Part of a small language model's weights.
Size: width 512, 4 heads of 128, vocabulary 8192.
Architecture: no biases in attention or MLP, normalized queries and keys, attention and MLP in parallel, capped logits.
Training: a variant of Adam for these matrices, 901M tokens, 3218 steps.
MLP neurons of a small language model. Each row is named by its layer, matrix (up: input weights) and neuron, and shows model dimensions 272-399. Each number is 500 + 25 x the weight over its row's rms, rounded and kept within 0 to 999. Numbers have three digits each.
After each neuron's rows, "fires on" lists the tokens most often at its 100 highest values on Wikipedia text that the model never trained on.

L4.up395:466484483507484498515511509492484477515497508526512516467459522466499513494461473543525500500483480494521521513465495500488503483515533552514523478506497499544455475491455538491532539514453487482503525488499496491501487451467464521473494518479506519495504449527550471520481533563506514491515494494536512506480509475507500549466548437460501503539539527490542509520443495520485459521538
fires on: " |", ")", " also", "-", " Centre", "%"

L6.up1295:540492471512471501476498516517504511492513499525477534469497470526521529489484553511457479519523490496536493506553522469476483524504481548498478518494550480534510497491445497517511519502460491546495532527487443493498502532507528528506507529479475491550502519514523478482524536461531546480503513471524513531520465512490480488474517511480507495508545501487510454456516474458510518501536
fires on: ",", ".", " &", ":", " |", " some"

L6.up1271:480489501469471502508526489523490514511471503549514525497454494509505482481464512492494498529474534525512537549510510552505491469547510493534501499525533507501500500483537504474496483481478482486484523504491523538469477473523473520470526506468471511525509513523535484469487529509542504501497470522496485516502525481523511489465478531500496505485554502495464508500538524454489523510482
fires on: " a", " as", " an"

L3.up1060:493474468514489511502482467529482480520519483502540481460507482554545544544462503431492495522497496477487526519489501523480531510473540476490489497546486498482485510479514482500476505517494504500529520463521494455517529515457546484466457536516551481522484488529472487477486498466495520518446529470527538512573480486435512491530502505462476530496501527475486476509494486465509504490483
fires on: " of", " under", " by", " on"

L3.up1309:502464482497535494518505498484482483526501519530494478520456480507508468495478495565469519478467505500478497449470523527446476511484495501479493503529541514461512536478460509516522505553459466486535496529511511480498494493508491528472495506478520473489504509489496508482501555503501495512499477515494513542498467502473515499533519481472520511495549507513525559514482479485493497507541
fires on: ";"

L6.up1507:525498474506512482491508458496485516470541511470540491473501477568542547532520524533518478528497514525506507508509503499483547515492490526524508516548498507492460487539507491492504511514532525499508537479499509514493479473490493489469509545499469510505490555488508475509482492502451504467453482548507496511502492479499521492446522534493493508496469509485481530461519519525555506512490
fires on: "\n\n", "s", "|"

L6.up469:465528486528522538502527418480576481492492496491529544487461478554505493445490516467485487518479530498485478535502476507488497525506494534522563492502526524479478487530538553508538468543506477484487535524515483495497480507530501512455525491496484469473482496510509508511489501507498539482496515494497469517473494469537508529508477489502500536506493506483464499516475515469481512572499
fires on: " |", "|", "D"

L4.up78:459483471499502505482526464469509504474492500471518463478446519530550550517503508508519493492520443505452497547487449529430535468534543512517536449537462504509472453491504487445483536500539495492508551491489462512494473505493508517462482501492504493527500488488500485508484504533509481460531507521534527558502473512498503527461493482506507482504482496478516516498494517524536497547513
fires on: "-", "lt", "er"

L4.up1334:500519483499529484460467488475447503505484487495518502461508501577509541496485496503516497500513569488479500507505520517502508469513487490507521493559489489500524485500483472495516444543478508511497511491476477491534487500521504490476480490463520471494508498485545473469502489505537493505489503490496489506483534517507526494542547510492489491535485496496564483500524507522502544505572
fires on: "-"

L6.up989:513540467509492481498528502544474501534504516510493548480532451484497500462485527515505478541517527517523544466544543520513526494492502486514496511509523502506472486507505513504556503507482530473494501509491520514485466497511496496480526489502459496488490486467535439510490514508538490520488467489514478524551496472480499511494509508480500463505499500495464511525502508472474499513505
fires on: ".", ")", " ("

L3.up2:525471500507483531521566486522525505550472540495506487481453492508529503489470502489474474469538505500464520517527500513444485493494473503509519537512500509481517514503530521504493507506507514470526458545547525496490498490484501433487454477506522468488508504461522458503463533553481517524477501493482518506498489467499500506531510459456526495518494521478482498517533491469528483514550
fires on: "=", " mi", " file", " end", " born", " km"

L6.up450:496504498479498521474493504535505484570528500524529480477474534487489496525514510533502514517547519460530505520504504547500519508478539542465535511513519521509515528490490543491516493472504493506527498513452467495500475543440525455499514466518485513495513529502494477498470503506515520466501509518489514517473546483472538545480525494505525495518482465516523511586487510494495499483538
fires on: ",", " such", " as", " like", "-"

L4.up413:455503457507527486522504438487489476504524511506555534493498453511512493511495520505474486525499481463532497499531480493524480487511478503519519535464513517482436512533518529520494465495493506498500531476528485513466523480483496500460512524480516508507491536476514497504493501521513478515493500499479460485500459502479498474488524506534497507538517519528514478517548546476503458527542
fires on: "\n\n", " by", " pra", "na"

L4.up1350:515554462516499543478521458503478509538460519497513493500492462496577479502534513471540500521533482553502493577476505483520520518492499500489525540505507491520516467512520497515500471519522536450475517509475500475494531525487520499494499507502518510523486493549542464500477510472496521472480548508488462521527470499497530471451530503481484518487467504501479523502522480514556489493524
fires on: "st", "p", "P", " Final", " Total", "\n\n"

L3.up118:535532502494496505494532406472491507480492506497538498476500462531561499505490492515536502472501485483503451518487548501494506495515515520507477524501511506503502510479493489479511475503506506470519523510571480493495502478538530444492524449438532490526495474507500507520515506502477488494527470510532512481513502480492475502513479533464479477496482531558465516484483500525551533499500
fires on: " that", "si", " one", "ta"

L4.up381:494480519521513508504538441533504503518455516496550494485487496512527494474551489500515464483506509489497516524486515473514533481460481535518520499503491482495471521502530452489543490516518516482529504491528471466478515532475489446498470545501506518519490494458528462505492457513445521493462503535551482499497505489507482466495503502473479518498508536525491505450460508501570493501491
fires on: "\n\n"

L6.up118:499499485469482504492544504474518468503464509518512500483469485466490472476474513457470498511436501504477555505526510549523540477553468530535525465510526473481493539460490505494485506508497485496472535502515495492472493496452495517506502499500481508487497552481492470466467518491502510506469539470464540507479535456484485515478470491501493445533535486500507531539510550485489469489488
fires on: " of", " to", " by", " at", " on", " in"

L5.up486:531496489484465509479466468541518553536514502510493571475457491480472508514494501506469472493507530472506541546499492497483472502504518487485538479495508494509481515515513516496477470466470487471481504491466486469472486481472536520478550509502554480477500525484510524528530547505479522501496499521485516485480516487523486520511515500452451530446529503522488498488487500457483470537514
fires on: "an", ".", "ur", " Pr", "r", "er"

L4.up1167:489508495495508494522481495483455516485523509473520477496498497499533498530494534473486500517539499510495541467471475550467464533508506554506494489497490485511454500536466487527490500484480478481489487454430510474485478508496470479493513505468523514500505499492527457505484491501514478456461534501544501529493497477480527474471533494473473472528491516507511509570499531511557503496545
fires on: "-", "–", " Van"

L6.up1378:482495467464497479485555404480525481519541506494469509471472501496511538502530498475490501536488502546479502514525474544517484522512525543497481509503507498494491511509525488513503495488498490459489505416515483495518541514504529457519507525448540496499517434461442504479503512497524508479486491492506498494496486487458496568469480516502483489509485531501481476492509490489511519530527
fires on: " (", "e"

L6.up1532:497497464512481519529513465516500566541486558482528533523496517483542513483519509457513505477488525491486482507488527530489494477481494464501481521521478452513494541524471482542541518536527492504529496518513486483539497440504570472452489570515506469482496478482465494492493528482508480520503476541494470503533467507510482499454448491510502494469542511504438471505505511520514484505504
fires on: ",", " |"

L5.up1398:481522479470510492509538494480520491490496547523509532449448484515532477514455476527467506507479461480468515541472488491496503503470495543486517459521542499527483488508474497450526473503450522457503526487512484493519482490489551514475477505487537502495537504469501494504516485503512466511464488506506494487475510497527468535508474476483488529468529546482477503463496517491513514500530
fires on: "s", "ers", "r", "ent", "rs", "er"

L4.up628:480509508522518504465471479502516497532490505503508530447481478523525524474495488494487504502513510506487533452506530560493530458503486483505465539553510517511526531464505513470524518543467464502506515487492442488492491484555548467508506539525497461529528527509540464516496516482488563499516472526478495483532490501471493460485471491473497529504529507518483478477507482488556533505480
fires on: ",", " to", " and", " Dec", "r", " Oct"

L6.up242:539495519505519523484499513533482525522519515546497507517505504517555521491505534488536521507575494483493491528504472538505484479500483569517453489506519476482505486497410527502502504484436490456503549476469526454517502504507478482482487492533521504493507441499519463488501477488505467488503530502519514472521487498447505499479498505471507477502482522502529512514486509502512530503540
fires on: "-"

L6.up352:521530508460526499487491489466505513505505530539515502472484481504491480536460537467469502545490477548510549500520512514473474501496475504535477473495523470497548509484491512456515496534494493527448482464469519532505507494492514519432534514520488469474509569479498492488488506537549512508523481517450477506478509472479505453486503549528545529499515484504526487478505480501504515520521
fires on: " as", ".", " (", ",", " into", ":"

L3.up498:495470474544506508502527494526498510518541508497521529492487455527501475513483513507500454526481512497523482475486522512500496491506458502493495498505532524504499550503482511535561493480452500466559518481503500486482492448480488535509487509505502510497516471477531504502481528536493542538464440516514473523516470478453504509486487504495510505463498530505507537496474540483533524530504
fires on: " and", " to", "'", " mi"

L5.up1430:521528487476540505503483469515466477480466541457466470432479460499503496512519513457472513519493453542509525481501486532543521489541481503495506485511515507534469514511493531489524524500499480475522504530518514530518483478487512468486542518485530499588516489515509523509517506508507497484484483535536493489458517480469508493516522493489488512482448513494537530487514509503540489545555
fires on: " IV", "e", "iv", " Premier", " appearances", " Liga"

L5.up688:521517424492500527525486520493454467528499550502500502496521467494548524484528498532493476506495461492463507518477548500483528500483475494507487538544484487498495463463523488518492484504503502511465493505502486516500515453529488505528485474510498461580541465479500480501504485506497501491470529493514540551536456505468566453469539540506488528495476525481488483481511492499490522539556
fires on: "°", "″", "′", "=", " an", " a"

L4.up429:523528481488440482504598484491512498523543496505568485464460493543528454471489515478480513497471483506507519474525491565485526520470522501491515529483531513507513478541502511489542491485505453492509538495523518525488563497509492476488485509450490500492525518477498510504452516456513520466513507549522473471500466489503527512524457498482521496517481520521483502513529492511519537488489
fires on: " (", "−", "y", " or", "ries", "."

L3.up944:502544510487518482520505487505515496502450536519549491509529514500492488516523496510511537541475470462504496475526532476486538500520515520486490456515518490521483514497477501456516462518509497526477493508497480505504544532502493505450483492481531473458526534519526492501537496494449493506510566520477542498475500479524537439504483508511514516483522523528499473530479511527495536505557
fires on: ";", ":", " -"

L6.up1436:511493528462508496462449466460508479505529530485495461465499496474523517500500492511526515467536489549498505519493512500503481516505509508520550533527480513495490475519497502501500517520499466510514517527521499458463502489463490444498495502473496508488512484504569493501458489494485501512495495482517473546498501517487508511467522479520514500525488526523518478478451443495555486596526
fires on: ",", " season", "ly", " game", "–"

L6.up1287:507489482502495506516522493520505491518549551559491515501461472535505547511486483570468534524445509522494516474496503507499472504459515505535484514515537492491513543506453521543476544545510478451534507508470547493484499473500482495481514528543542503508511509503548502467524506510490540508510462498507529528506475444482449481480504483509507517502509520494512528497492496465483465519511
fires on: "\n", ";", ")", " by", " at"

L6.up1296:475468427491503526503493437503500519489513493499535525480492508506505522511499497522543537449475499506487496492500490464494517506500521469499515491559450445497529506537491480510491484522461465481524572522510524456479457484477529466444501554506497524549502485470512520525449508495551497470488511516496466516527489502494497494465530457512494487487525536497481510480502514503495474569521
fires on: ",", "\n"

L3.up1256:496550489466518460516487517522523506490472490498533489491542534505506485529516531507508516515493471485533486470522530509475519500513552500449500479499486495544527459495484520477533490485490491513488472521489498485526471515505508452505511493500530487442504515495503511501568522439493444480482522481504511497475503498519549483480478495504500507447507546526500469501484495486513532492530
fires on: ";", " and", " as", " though"

L6.up753:513480438524520493499487497537524516504500555524516496508504469462523461476465495501542509484488515486504523490509521552509479527536498495526534528537488493477510491523493513531511500523466441497514529486506520498503510485491513481458561493487523486489486488526514479540503509485484509516510497546473455472466521499474513528497493453505503505480505522468483499482536528527492486498514
fires on: ","

L3.up1281:488517498480452500489509505451524472472477536510500504510529516499501498500523507487499480524517480530533473498540536511457499482509517477476534466491467491461525513492490509472529481511478499521483496491525465520504510466507496491493481482477503427450547510519514506480540519486513478518492557462471520540484502476511503466465523566544498498482536532551546487508467516487496515509520
fires on: ";", "ree", "2"

L5.up240:470536501467509533474490501530513507488530477514463537460506483494553511518467476448515500506466504519483517519482500517486490527552544563480480486513542475482533506497484490476452529505497484453493479488490485472487512464515502483473478511517528502521499492494495440499507490516499550490421495489478510530534493491426533494488496518506468486487548506484507457484498491459508515498526
fires on: " by", "s", " of", " &", "–"

L6.up566:517470496487513509498535479505504495533513478493493481440482534490497526499518488510508450512481499480466552465491483532474491524504539488491510535498508429484516512518523479457491480522504476500478525489497538498513530503491514541510528485469501516484519468526487511514510494471515506467520486495496503496505516499550497458505464492459520488526500513476459516488497504466513498505475
fires on: " the", " his", "s", " its", " her"

L6.up984:501463489491465469505552503475487518539548498565483517510474504489515502506471512524519457537494476469514477494531539531504509516528493538522516487487569489511536516504506493468488500517485499488481486499506481501518512505461438524504497493525487475496510506509544485465452500511497476518479542477482470555479465482466519458472466496494501472556529493499501475503474476455500496509495
fires on: " of", " in", " from", " to", " on"

L4.up1101:521483482495520473516503465487482501514478474519503488449446436515502487554527479513491501524503449495573521495458510498442513540522514529490516504490533497525426494494493466541497465565514485483535532490489502508510519474519507489469501514458546490516494501535461474476497509469490482515503499519481495532516471499517489543487520499509504514458516502502494475503515502531542534511495
fires on: "s"

L3.up51:526480504499491513497494490496470506515516500507486514502497502499519498474494498490545469535497517492498456473526507489500495535549486509505488491517479496508504502519469536522494516490485437509517521507493529490510504485465494464506510455497499465514503504505524493484511489507507501510459503513499485557518481486470538496499489513506468507522515525509499501546570477454495506512500
fires on: "=", " ="

L6.up1025:546487485535496504502504485500533479531497565509492487477443484484509504514512504529562465514532513513477497489507530509473522474486479457463499463552495498524502496484482548512531525490489446488510509495488508507506489461480484444474494496508512468519508462496506494480483557517458516506483482498531511534523482460485518492442523510436514487501527565503472537561512495501497507504493
fires on: "="

L6.up845:515495473509526470518500515547470544488478514541518456517470481507525471511538502479521486490499483492504514461503520549474495520507471546484519532544521505470464504582480533490506512483503488471509484480490501467494485497492521479513507533520488524509461471495544466535506509499474495493485484490480467498505483457501547478494495505456457480451510502479520474501510513499545488529511
fires on: ",", " and", "s", " in", " the", " to"

L5.up52:513507490480503531505479499519452502495534494541498510503503519452520487505480528434499488483495485517563485537522526523457467500484537573526494509474562463490517509473465490484461503477444487464510495509522537476514523507490477490507486477525480484489496495515544501486521509507496519505497549524545498553559488508513503510511509544459504512525500507468519489547469530463506568479567
fires on: " and", " &", ",", "-", "–"

L4.up1140:501502459484493528500502492511474501508504481485526503462463483547497510472475483462510479489514488499480513561498505513462479474503493550506519517538491510474467452491501497467501459488467505494489480461509505499514492481513488449471512523481509511492513428515540502487479499470514501516486514492503513566511480471483492502502528526508535469535502518508555472511483502500516508510556
fires on: "-", "–"

L3.up565:502485464503503502511524498517496516527542547517534530524497460492531549484494502438518430516494501527493490471536488565519482518462489499502501562518516492488469524502466458522505518471508438484511520508517499481505506472500477519483508503533501514493487478473503480479494551556496529514451507540499456557530471477441507499510476519463470557494478507517491491508508491505536540492507
fires on: ",", ")", " Team"

L4.up104:539483488516471505521573489468524500504504502504505501471532473489523539491498516519472512480516518503480478514538523519513515484483510535529518483550479451532483514534417497477557498491474504506499485499461501506488506505445499491497457506489510493485532482520517490472492520506546474490481494508527489494465523478479515518513548542516544502489508490481525498518518546523508478519509
fires on: "s", " 4"

L5.up222:567515458452534534489536475460498486536507536519493476467495493489505478452472511485478503483482550497506504469508513521498577493503480496524528554487557488512516519531519485513472527493541454523435480475517503491455554504512490536471561517474461470459556529459471537537487500519482509543485499505502494508452477444486474507480484477500500542540498495505480485504492522465499510530496
fires on: " |", " (", ";", "ly", " 15"

L5.up575:514496522506537543484542490496525522498502518488495523514477506499522428493509526511549494484525506511493487543535482565492471497505487527524487541499529513504476508526486537505493501478506470492509523487498521495498546474501500523487564458509481503490518465537523491512545479504498506491470496521481476513485484524488520536481537494454485513504491533531522470482527507446507483486523
fires on: ",", " (", "e", " |"

L4.up691:553507485488509482481496477500509526484507543518505501459510505467528500512532533491533514528491487483519530483512490483489499509505493505514500498496512456519493421495491509490515523495493501487497506519515496473513473510488541487503541505513546492510505472499570477485506495499498484462506534527473524541521495513472514479476516534468482564525517506488493517496524485479573474527539
fires on: " |", ";", " /", " ("

L3.up513:496520484496492489510539509507500522543519524520512499495489472503499503429448535505474449546459521508475498459505521566493513477514455540469540545466583481502466496457509504478513487486509507504485527491451502537490464505513499505516486531494501501470518513474517477476513513491538497502487541497496474514502516475497505491487505509473482495569511509513540513494537485483507493486504
fires on: " in", " In", " on", "In"

L4.up1304:471529516545565530531504500526502457531509514497488492517512483478559510490481527515510538471488488507465514481485519496520577485529515478496513540522518510498496478527512503449550515466481484510494512480516497469494512439513499495498486489454505453526506492498566468522474501471521520497492520547450508489507492515496526466500506473483524523481489519472543462505550527516506506510500
fires on: " to", "-", " and"

L6.up718:504509500548518482490524487502460509495513550515510512462476449504522508508515488473517497515496545536483486490490505514502538474512462482496490515529516483467488482493520524508476466519462517513455511518449520544486502487478484510475505507475607464494500454507543516520466502516480498486449536530531459522505497468458515513457482516486503496506471573528509530504510494511500492551510
fires on: "="

L6.up524:494542464480518523526490492477458512473483525497507492486475462535501508541557502513530490515516480488478465471521490506490492495555534514493482501518518482528497506526494551503507469516480470511482521528465523498490512536485523498523512468509505518492495459551556451493551546501525484475520510502521465610475495495510482508461512539517499490484524490492498476494485520512484493505546
fires on: "\n", ":", " (", " •", " |"

L5.up93:483520481487532493462541466437518495467512524509551499462462480482492507455486475514460520510452472460495479528547500500499481473496496498491541519526524469512486558541507502509541489450487503529502516518530538501448476523476475491491521508462522515491496505488548478523480523488521523519500500510452492466504450479492476538506469498487469487507475498482472541542440511519503554507523
fires on: " of", "|", " |", " students", " men"

L5.up1489:546517504511512516478489493559499509483518509525484531503499463498527515525509512483539528492468483518488502502521523502482482515516501501534516550467513496505456514536535491490490510487451486480545515518540519466532499478482532438522536527500543514543510505486522487526511498500499515483471517518471526513503485480476534481535488503473467557494485504501459516498550496475538509549529
fires on: " |", ":", ";", "16", "\n "

L4.up1187:514490498456502494496575451470526509470507495493530493507500513460534480462530511510472505524508515503524536470518500494528580509511499480485506473495517466524486504551524468525505536482516509499477487491535480493513512468539494478500488477483510507508537494515518497537461515476503515450525517454498487475489492509511517505467461517478502518473508519530454494473509494437516522566521
fires on: " (", "r", " later", " after", "si"

L6.up1172:501498457469460509495512517508484514485480508540460479465518502522491503501496511510520510502533445503466491504508510454512470524526537536511486494517486497518515442509474525456494485520522481504504523520481496496522452535480516478503504481467482480561481468514541459514541511476505496493498499503524450574490503501487530488439535536523515481471513484482518511478501490477529479508519
fires on: " |", "qu", " Wh"

L3.up982:548510483486493474529538507518513474491521511521506507503476494484513505528485488507494500461491517491503459507477484508512516508490521501525545514522489485517481512514481531499542516521473494485518529501495503497503482462445481492478511460466520507515489479475487486505477492491543504529496473472497531479481516453460463484507492504509484489460526496506451497490448525512501482516494
fires on: "s", "ts", "ns", "t", "ics", "bes"

L6.up1149:480476508532555512510495403466484473505458492517519524490494497532525541492524548472511510518512522485515512504527479499466551508541485514471501495540512492501504496494514483517437507496532490468534538477506524545494476510512479490497528506518537494504485525505526512514500524548470502469480503502513526554496455497506480490477476482496489491529501502508527480513500450489531488519518
fires on: "t", " Jo", " known", "-", " Pra", " season"

L5.up823:477515491559534569504524503508451527526508493539507472504457482497521492488495514511496517516530495470556542492523480550507504468486507505492500482516558528543485546484469515519527542465497514503506561485469494502517510524474541508458508496510490481497495502519485502461485524494528513522525503578497539505531497479455497506490502494495541515544454498509540491498486519505490457499536
fires on: " and", "-", ","

L3.up574:514491446488442507453501476526513505505509495504506505496517511512488495491515525539480525509505517483526505476568528515498472474510512488481536515546518518460493518519483495541520481493470515512479494455471535495494519520470475473511543474475513532511513526498484492509469554512529516534470482507516481499488522496457515464502479491506502493499480514527513509450449510466516497511507
fires on: "th", "est", " most", "t", "rm"

L5.up1085:557508526483469556523507461508475534522484523551491490486477467506526472505491504489481451493498453486560507521498454492520485556527494514495493459504544501537482468482490490532517483496480490489525492457489526532500529491492495521461458502440552521517515490490493512502506509484486510479469478508483496511534475491516505492514462503492499471521511536504471544542494526496512521481516
fires on: "s", "'", "ial"

L5.up510:532496491476536485495501488491516517481436534509598523525453473510525519500461492519472506500504468494513479486514457524518569506518484521557529515526492512500494528534531495551548568528527488513530537461483496481543485498506527490465556493470505493466510508479510480501498495458540548498503455522460495529510513476491471511517534503508520516472503501480477508469509531484514454536537
fires on: "\n", ",", "|", " |"

L5.up1403:491511498500490541466509493558440543507524516533514518483487474477502494501476487459518467492532535505506513481552500506496512483513505509540498523469516504502537521468473536442532517479521489498489464503488498476485525455517491508522541500523497513484501484463492456516498527510471533515424488514500507495543518492492493453497539558497505482498514512506523483555510484468533508488527
fires on: ",", ".", ")", "{", " mi"

L4.up1388:518539505452501510452525485469505510495538517493493527477482515491510512487493500474439525495497527481512495445564530524547515467535503489461486521482554490503504526526510485478527448472494469522495482490472507491513554480513483423506488504476522524478564518464493464503492531492549514501518525499475478510462512499515515507465450453510526483480512502533492457505498498462490522520523
fires on: " 0", " (", ","

L5.up395:518508486453496525516493472468458506537530516493512445499462464444484494476503527500532487532485507482526598465532475480488520528540469481501504492533544514519499536475506481501539469510506487485483509563473491521523525521507557529498543483460518512514530502532503506491473510488478501519496502471498485464537506505502489508458475508464488514552505571491456546511490494474487539495511
fires on: " the", " its", " his", " as", " their", " wife"

L6.up351:490476479503501506480504507523466479527474474490525437487493504502529465503455501513492476469519505468500487532480479527560496483511553514518523511535521468484480538486444534499501496558521530503522552486479495529471494525468542524479539466506493483498505533545497500498483506462465549497499500455461531501492496480506492523522505508513506476536509486569542492488546542513498472486503
fires on: " in", ",", " on", " at", " to"

L6.up1065:501471508440460531480539471500481525470502542534512510495494477462511499493499450518523511488494482507515499541519464503468508498536484478476538499510487484490501525508530526495546505533501495495489507500518494467484488502459482449512508454488488518501485525506511470451483519475518560479491485553517511456514508462494474528479516529495479542464534497477471552565495499498510486512521
fires on: "|", " to", " with", "Government", " |"

L5.up278:509472416508507502510450457491479472473457507489591445467487510557494495528463529474552480485466515492476495504476505499486524489523507491470473507527512465511547515456485446495506482493471539497478510523460469504502498523512469476494489530518552444487514515518574497457506459523500455482481475505513519488505493516468495496458493485520496516513496480486482479540495493500536520510555
fires on: ":", "-", "–", " son", "pec"

L6.up941:499480464468503498492493492506509480532478562527480545462515469463513522503493504466527549472495491477532516454518502537475502533472515481520477512537509444527487529532494479469567514505456368490511533457478488506481490474527528502493514528478501492531510456498506490534458480476485494503461466467478496474508477496495512524484494511503528501497517536521476486552495471506487527544530
fires on: ","

L4.up7:526528504461507497519504504513499487505536530502502492478511493485501450510469484474428495554480518485524482478501506533455540483503486490519543465512484452489479483507498506502515505454469476531499545500469515511451502520470500488499512479493519500502561500492482522505434496508522515500446506509538461493493527491484534522479465501481512558482504496485456533521469468505532522492495
fires on: "s", "ive", "ical", "like"

L4.up312:473479508494535513490512441477525523504505485533557517534413511515496471475480495490534474509489524490492538500481503510510516521579474487535498530503560510487477479503484535451525491488499514509512491494505462500479514435521493508487524494475527523470500479532487500506477505479479471488469519503538563462491490491496508475463520497463526535500530521522528514575524462481541546533520
fires on: ",", ".", "-", ":", "pp"

L4.up986:508505500486521547496526472511494472492479493470477493561479482521524491479497493515520528494474526482492512491484529456508477491528507498469508503547497519493502469518517470447497519482444470481479480493538507476453497499512512516480484498466496486467523466516537431486467518507530484511513526502477508473475500500491499515509507506493498479506513487473500489526529525496497515521547
fires on: " –", " -", " to", " ×", " /", "x"

L5.up429:474552500492522504513508478479478536507508535521533521480437492525528523522518544512495521514530531500491478470484476477510513501481510502475504500495537508444523526494476510544525530555498458468504538512480504471531502493482484524439519494507514513471487512505498511456487533502516506486531540545496487509494480468450454542460490470483551507522494502513517494532491483432508477494533
fires on: ",", ";"

L6.up287:488499494495516526489529504573478522499484526497459500494497501502494490500504514482539537558487478499553532565549504522496499512489496517505506450477518503520500467496512553511543526492506485492542488539502510519511534462530520492491522506529518513449482509445506511520516518486508523533491508479512529542512527429509466458494508514482496468501535477518532526510495495455501497511517
fires on: " the", "|", ";", ".", "-", ","

L6.up792:467504503491499496505501469523509471514536520503507529490489472474504480471508510504527524480572504471522536510519486526442494553553503518456504511489504490461521499521514489504502479532498492488464508467454527499472446476492453466531522448506520509507526473503473487480500520509541546493492536506521497518474494472517505493450483483479544531546488487568481509478463465468556489496497
fires on: " first", "est", "t", " best", " highest", " most"

L4.up1518:494521480502496494445510504479488496531516506511531534449502516488511536510507507487516537500486496482536475495503512494470476469494564506473504528526499494513520478454506505486473539508513501487521604536520487499512478553444508515431515510501508473495496471491521427481550525487555525477440472497474476544521536490528530492492499487532484477479498519516510509475528476478496471506529
fires on: "t", "\n", "\n\n", "e", " |"

L5.up409:514539468481501512492493500497468496542478557487525466483491469503502498554486480508536493527482505510524501534499535495451518484492524468516475522556491480528498492463506500500510484538526484522482496481510478493524491483512513500467479517506537424522519520499514493537505456476504521508457487494516513535517485506499514463518523486461510479488494539501545510459477494462517516515538
fires on: "″", "′", " with", " to", " where", " War"

L3.up174:517507459510467503496549496453536508498490499505569532465492488474502549484533497570452512520508516498475467467509480483514550518507514555472527510479502509495496495538503500555560524490498527493501543485549528481488504486481518489492495514476488516438498541471503514492472503477533510500510486483455569509471474505458516526474508508488564477477519472467496517520493492465503533531506
fires on: "|", " |"